config.yaml
n_layer: 9
d_model: 192
n_head: 3
n_kv_head: 3
head_dim: 64
d_mlp: 768
vocab_size: 1024
activation: "gelu"
norm: "layernorm"
norm_place: "pre"
norm_eps: 1e-06
positions: "learned"
qk_norm: false
attn_scale: 0.125
bias: "qkv"
tie_embeddings: true
parallel_block: true
init: "normal"
init_std_qkv: 0.0361
init_std_o: 0.00849
init_std_up: 0.0361
init_std_down: 0.00849
optimizer: "muon"
lr: 0.0091
lr_mult_down: 1.5
beta1: 0.93
lr_head: 0.0111
grad_clip: 1.0
warmup_steps: 200
schedule: "wsd"
decay_fraction: 0.751
decay_shape: "linear"
final_lr_fraction: 0.0
batch_tokens: 65536
seq_len: 1024
doc_mask: true
train_tokens: 263100000
steps: 4015
dataset: "wikipedia_en"
MLP neurons of a small language model. Each row is named by its layer, matrix (up: input weights) and neuron, and shows model dimensions 0-191. Each number is 500 + 40 x the weight over its row's rms, rounded and kept within 0 to 999. Numbers have three digits each.
After each neuron's rows, "fires after" lists the tokens most often just before its 100 highest values on Wikipedia text that the model never trained on. A number after a token or word is its count.

L6.up395:542581520491562503513488538482421492468562540547449531427569490427553530487458420458420449506460502538494544534516551483536549495509426570466558552518535522602496517507523523552480476491514440536445566452477454513529518496491516551551467509543455478452569524572549523497555447488502461538523518490497505486573506481467503529524513496476533511439426546476486547512482441532494497475576534468484542480485420462502495468475449487506492559503549429588458489492486489542472499468490442579449491526520491459568484534489541512424515480497491425510482479417504451421524520519502491479
fires after: " C" 27, " Can" 10, "C" 6, "in" 5, " c" 5

L6.up227:511481390604466496488513581491501529482475508460502487518561435437495501507493504518491443473477508524550514608453514558564521480476463500487557484526566488554507565489521495507527523470520519403473531439471517482437585519460476466470512504492538493446579418487507426499516507426493517509461459500569416491553470471454513484518504433575569487528511482450447498482458588416481513495566586542499551504513504537511585506484505498474488526537523475525475454480470545546484537497521485474432499504471486549508484494468506488502453461555527530453458525435514487554469542502461594502
fires after: "|---|---|---|---" 20, "ed" 13, " C" 10, "C" 9, " H" 8, " E" 5

L6.up385:443504526513500420467500502445462594540509477484502526504559438550524516509543535485408478519482492515482527474547434456480477536450559537535551436495533497500512440517505522497476482524546479577483556471527504483485611548521541434522518467479445559496505511474493454469503471454477512476450504462543404552477542516538426466513565466542518426450501536576508440533468460499583395468485445452487467521461506530594523585404505526502469430432536468522495474488553514505553478549507466502497477457454530500546487458520532478508495441524506509519572496511474527555485524486521520550
fires after: "t" 25, "." 8, " ad" 7, "th" 4, "ver" 4, "ll" 4

L6.up561:496486508455497540463459480547495490427463511416552484474560484556504507491488548485520483451433510531503558538504472477519465530498458442508520470479494478491448546513501513506566522478421568490520517531480456571530507493379484456503507516497572508483530524465520534431507475579393503532511443505524542555530496451506482533492557485454508593484470439542532406435517455487531506506577470509467418525545537426501525521530576455516573500514550563549514524516459451430499445471482515486546495453554475461479597535449486465503420481526488517491528506520441519456467455461537497541
fires after: ":" 38, "." 13, " of" 7, ".\n\n" 5, "," 4, "\\" 4

L2.up490:458485514532476447505412504485456497515549523389532465491503510552530487470506455495568529533520532480435495526507540503533449539531531541512563445482527520500461560498439556524455463538511516491519565557534563562559489508476549531589516510518507529481531526441553503497446468459478471546506560517444492521562546495438491399478475453489514510541481586513481556491507479402417512534525557465516423485537509496536491518514507462512479492474492464514447534485507531456534531458566562521437468528537499493466467514531498522494403481478410546511475432442483421474432466485504505405
fires after: ".\n\n" 31, "," 13, "\n\n" 7, "-" 6, " It" 5

L6.up535:512469477488457548518432502502546465514444568538524515445477535421494523497501488512474593563397517496518428486538425414509492507461496495517547486484462480538556556534521525585478508544585508458500441477512538509519406504561466508490529485468456469532472550549411489516522553502522487509499545483520492536518499518544479491521474479537551493483388544462487489527551529435496498476478561471522538453538427494530486456536482448471573433486511525460570516542489473467485495483499426519517402538499537483522482532456506516422479513497540487459572533537533468452566444594522464510
fires after: "r" 15, "orn" 11, "el" 7, "n" 7, " R" 5, "l" 5

L6.up238:462433448533539518458495509528459501510503474539582470590469490533532527548490442513484512538494496505580461512489459455518474551491427475422507540417448495524518518472561447578529489481505506515444500458526462440526480466485535534548485519442490555487494480565516556580524542509391472528401476521457529500492466412487542394601537532476472438493466519478430498468526579478538528542502481555526527470482485496508482514503511543538563476525487489518517530431455523523476486517439514532495426475509510474551538438478572546447547539536434534449478520462526495481537479450486516509
fires after: " re" 14, " tra" 11, " e" 10, "ri" 8, " Re" 7, "ra" 5

L6.up703:492476483525544462479456483517466492517510494465515550487489551526475449511457514478506539572507527489502543487493615432473597609455432458514445463574538475601507437500477544511424446555502497449514522519521590516417540562512511504568517598477490523450480517491529521463461567466513499461505569481610521549510555411528445491470477539520448380479480482400556480488523476468456442511536483485522485511486518517480530460501507501492506523507496483501456552480498423504489472498515478465510491456470475572514501525502485496499550516456506550478573468518552554525513514493512482489
fires after: "al" 47, "r" 9, "ad" 5, " al" 5, "ing" 4

L2.up2:422506516522510511472445465490461527505527578453534500408547509513574527458414469537480483521467576493493485487506482525500577551427569575514431490519461509483538466548521512463490472545502484564511490468497549540564531490494453491468483459571521603493435506466461493445529515527587493558583456522471467582504515465418466545507494465480529492486489409492501546524462589470478443523512506471458436484485544496444525440495482467486491522550480550518461518544568517499503445503476493461530477411441497504471577542468557519528488459481473504543522539510545468456516458524492535571
fires after: "." 50, "ir" 6

L6.up165:545481466471532506556452558544529504534444477483527462479528532503504505428474537519469497541465436453485496505524501479511428579453501526558481502465545453518511527531482537565538496453480517547525546459457504460513601505486462451548522538522503475460555567466500459537466562556515496500571433512519554471520452482610560525448513521619491492523442556485452485456504530453529521421517489501505490513473464512502395539516493472518517419539423513385513489448497489474541422489500506505519489472432564520532489512517498478430527474524544531487420496426433509472538513519536459501
fires after: " n" 17, "r" 14, "im" 8, "rom" 8, " m" 7, "el" 6

L2.up757:510428521577531499603531495532549526480500530469506552533459541491545516490494514522513540505494527517505536484421457478463533459499539486465500467529395516488535498539450506456519497532525485375495476565496510473526507507488510500468491527467520487575438494563468453551511489499503515540497490518474504546528465499468415565475437502550525498494403495577481528495528483585460533511546548489521492514615510509535439495467438504445436520454473499452544629489546454465449466465529487469522551420535502441469517485539419531508480540486461525488528417462456471512531502451465522436
fires after: "\n" 51, "}" 6

L2.up682:536482528533435453556417478528467589496499621473602493562504481482459466525572474460484501497499485510505465514517521471524526395514505491462498473524447536561539558533468493475510462595472496441532479523468539535428522451477470493574544538512401475533498507481497454539444483479517436482473538527498460522526481561557466498444506576512505517454478548551467486509497521451556471519413439506487449473549522496500475484561420466452515407495480525537500504488513497499444586509477518505524503502517418435536569543478461499498478510510551538478571420474495455510522485528497506519
fires after: " |" 39, "|" 11, "," 4

L6.up29:548527432468425498524505530446506445487493479457534537470522556518530474472512542471508502541444504479512510521537510511425475486483559530503539479505522621503510540488512491512483437449508488383548486417461518517500528466474513495509540496541521563521565516520544524475580453475420403528512469451435527569529475448525446515488546484532509476427490404495474565504528432540486404453500519530542534524452451494483531488480527523461427457612527459531524496467541545538561498449541529565530506483490489475517548399457519531504483494444543509517477571495491544531518497462496523504
fires after: " the" 21, " G" 14, " his" 6, " The" 5, "l" 5

L6.up333:429516428492408575482486479549462573527501499610493515510582484508500511580450461540513478535558565590459463487494501530462555526459411426471518517496482540444412495499584525509463596513562481521492472572528471516436485522489492471524526541492520505494421478555508508502489523558506508514485498458541503469476496497517475490454467449412526508462524491486463431502533483527553474458446515467496517453535492525401511531466554538471465532449528543472521483488462500464519495442547451466485499478437472462523532436513544486475531533497501513505594588486503532517433547528543519490
fires after: " in" 23, "In" 12, " R" 12, " In" 11, "v" 8, "0" 4

L6.up565:462517462498551521545481503549541519463516458503541548567477520561492550539502454462480490559494531488522485519500519482486524475469500473378489494542422473494478464475514494591497498541524515452473468477565504492485481493481490459556559528574458494479519488424450461486455488467491490539551511580490590524500418434540545511511490458556448517504468512420446574460524503446520441498546558528551414476495513456464536534517565542493530538540525517568450432429433493552551531471445491426557539525559473534453515491544475526566519447474494463493501539542540422461456500501505493443
fires after: " a" 48, "'s" 5, "ing" 4

L6.up740:501463456479441531597539531489513473436522401478542557485496524469540543492490479467550489472421504482590478488537499507438530557433511508481527534539464490501558537477481488443452484512522530474496521493484526441430497427525486496567446480544528513460526557479461495464465421523527528467498592491470517524536464559587466510477540473461569530518496509452475480536568484489455475465502513550503543459455447532580551494525414482466507498545455474447495479474520599421480477487510425438513467543529519514511481528461422521529517497565513486541474529586583521498440501502462527550
fires after: " a" 29, " to" 15, " for" 4, " his" 4, "ra" 4

L2.up318:483486556547515447491471487473498557520467453501540371516518457529527516504427477496525508407519542522448462523534542535533480478444460526461483483507449563505490582519543523537451534456474523553580553492477574599505534474489489544552518447442499453533508535502515518472574530466443511555531487544448474524530528463499521480504540458476536525530513470621493544476475539482432524507482519505451473496471540489420461534529526559462499483505535485380409487472455588530499503441485556477477466481463473479525496505540457505525475468477468527510534434558597478492539480476504540482
fires after: ".\n\n" 59, "\n\n" 11

L6.up651:469484550443446550477461519549475532520406479460495555488542579519504426497519497531509518510464582502478509481560566518508442413492483494550585531512462505498424587494510454466453531485497520448449511498544562533468536542520391521479510465569477560566515501580461458501501537575467442532435440481568478466449566457500444496417502455514507501539516504486497551472467499468485493477447527489452527472549518503461527483487423466501484458486540486498554518459537574527522404471525503501514586449478456545507474559541513486453468517457476515508506559488548524525522487534503490547
fires after: " Ch" 17, " cl" 12, "." 11, " Y" 10, " E" 8

L6.up137:545570490527518541529534430561485506521454508536541524528523469517511521494571465454478478455446489586500494450522485574485568571528498426525561534468551506490469446494541501560534505479513484557531570505549472425467507479534553495494534498491564479540408465539528521412513487464519520549488476441440476421472487557482464513479458483475537540493524542458460409496477545476499459404516418491494535510478477434439507446484480459467481492483507495415507458491609528529534539490523471540487535469547497516449480499563454549559499497542473533463553487485558481492438503464522596494
fires after: " again" 29, " cont" 9, "e" 7, " F" 5, "g" 5

L6.up511:481479447452497521563517461494520483461469514430468505450577534471485521476485575423481536513474539452472459437533492555445577484571594513482492534496486482464461571500437527534480517561470489429516501448464478569472488497501530518514584501562587488522555544539477582536480475471528472425521471525519484557489536420546475458536471504498495522486514412573458487514522447483500494542537507444479561630460502512472513454492527497486492536459464465483531546458470488473466491455521486457498594474426490521567475598538497530498499519467477517493481506520485440465508491511447463437
fires after: "eat" 11, " G" 10, " com" 9, "g" 8, "l" 8, " al" 7

L6.up436:483473525491445452558524430520501510520477453564460527531475511505471575493535533450439537517438510488480496497575560481551573524442523512497510542472423484530564492435554547582559461480520541482469538535519480581528528539530476484503447475471496489520537520546597595489506399473463515493532474513507457484419490524480580479475530477411491471424468507565506499521495500479545556459508517525524455512457500507439536485451571478501481486547527557573454476477453540463519487479514495558505436488502482395469503430503506505464439469458574533481560451455509534488485530518450470502
fires after: " the" 20, " Ar" 9, " ear" 9, " ar" 8, " f" 7

L6.up362:468501545507540544579488507499523528466485505541471422525443541503529451531472520421466514486525495549502487540489502432411507461544522450552420523515583468576451501497479548536491510521547503525539560552549573409392535486495490486534490525463484566476478462494442466486452571420526445541491447472434496565462464459502545441458523503510484532495456566474463416489516515546540506530482500556529569510463501470494451467513557530543511537483519499557522555447459524457533487485578516470511496513504455497482564485473518443470555471444475576546539528483512488420445490492463479523
fires after: " r" 14, " of" 14, " p" 13, " R" 9, "ing" 7

L6.up177:457469499481499556490459459541553534437469415437496507497486470555458545474502489513513589453521517528526500505487516507492471504456494454537481526497450472534569536467498467505492470511518511436546501553533443526520475525523486477530519538539532502461492509497454480457488526564508463494505530512540522424505426442538368561534515461519510450549518548513503423542492432501567487518494524524460551519506441527468538478517401483489554514522531487445520478473537558466480521420489450477450566511485536482531457601513425595514543470436490528431479604567540531555465538573512476500
fires after: " W" 22, " f" 12, "0" 7, " R" 7, " m" 7, " w" 4

L6.up504:468557476471462559512523526545498579507410513472462510501444422419549519534542534472526526561498513492484537543514513473454540561470500483529507526528489508539555477560465542501487416527540483463497551513421520506454549501471533413524499488546518466497572500461554509545539464513506577444487493472518471566528528497469560484515513517469480508521492504422492522483565533510513562486471544411545458423493485461546488422536481499451500454518493444515462491551465504444480496459540489499544455537500515443487396544560441533519582468522517589464468483463527522457515591458539476423
fires after: " ar" 20, "r" 17, "er" 9, "ol" 5, " the" 5, " b" 5

L2.up242:460497442554514526454465532541495521508505593430510544487491511569533507523513443451487550458540532549536438505542516488489469482488518526461460522427546516508517552463480507511504534495480537537574547507474488519466556516576568477510459585538409469553556517505533512559504475501481409459511501479500541477522432473554454522405503515487535411467449504604469480497513474490560489484435486498461532514506456495555555425495535512502422484524441533525516440427438497485501492477457505464557412472478517534551462456511565466526533447490490497489522543487545437509538525592460487458
fires after: " the" 23, " F" 13, " |" 7, " f" 5, "id" 5, "F" 4

L6.up546:532423448574413520502480511459510516473513526508496529512460506506501496451551511474523471518493502507473479470529555499454430516475583465522434538469516481485482530515493518541464473465589495485513441497464475483486542454512571427454524556470479474437531503459522537535414444499406505504508470513558439566485489517492583554500545461489539531419549488362446556562521534523535450425510533439576526541586537495544457551524487497523480482491527496551504491509543565551524449505455457527523499454404548465471503536536474519474468517564463468441517492500537522508546531491484494477
fires after: " the" 23, " G" 12, " g" 5, " in" 4, "G" 4, " The" 4

L2.up679:412480494497507583445502524509553526449533437511491518521551468533538525462461469532529492581435545515571504496520496591504421429520463457516514596569501504585489455513473511481502433501464519418475478476506470491561479544458516499521459456501496478508526555512501511506501518510443553476576491461484570573491490450465457464466551579498512470456462476544464463448513524506516442505542555520447485513529535491475543499570533479458511433573495473531435476567462429555484540512494486431551550534543507483517513507496462494475454491527523472408566538504562532483501460454505447571
fires after: "f" 15, " p" 13, " j" 11, "n" 7, " c" 6, " C" 6

L6.up542:482464478450468504521504504522447585411467534477465522569523477480503498517499475454489482544497481490478463458414525450483555526451464541446467598458447561566479487466540485507518535462532566451544527513527418473474413557546508537541510530465537491485461495567466475417527442525417507563484475505567524458521607497464508518545549516454488495477446504445474471540465544536589563517547482558441474379526514516516551424479481471479509487518498488520555584470527546438514460518503509523539504511464570478505488505480496549480493515486504518559465484497516574495522478506522451507
fires after: " de" 14, "e" 12, " De" 8, " te" 8, " re" 6, "u" 6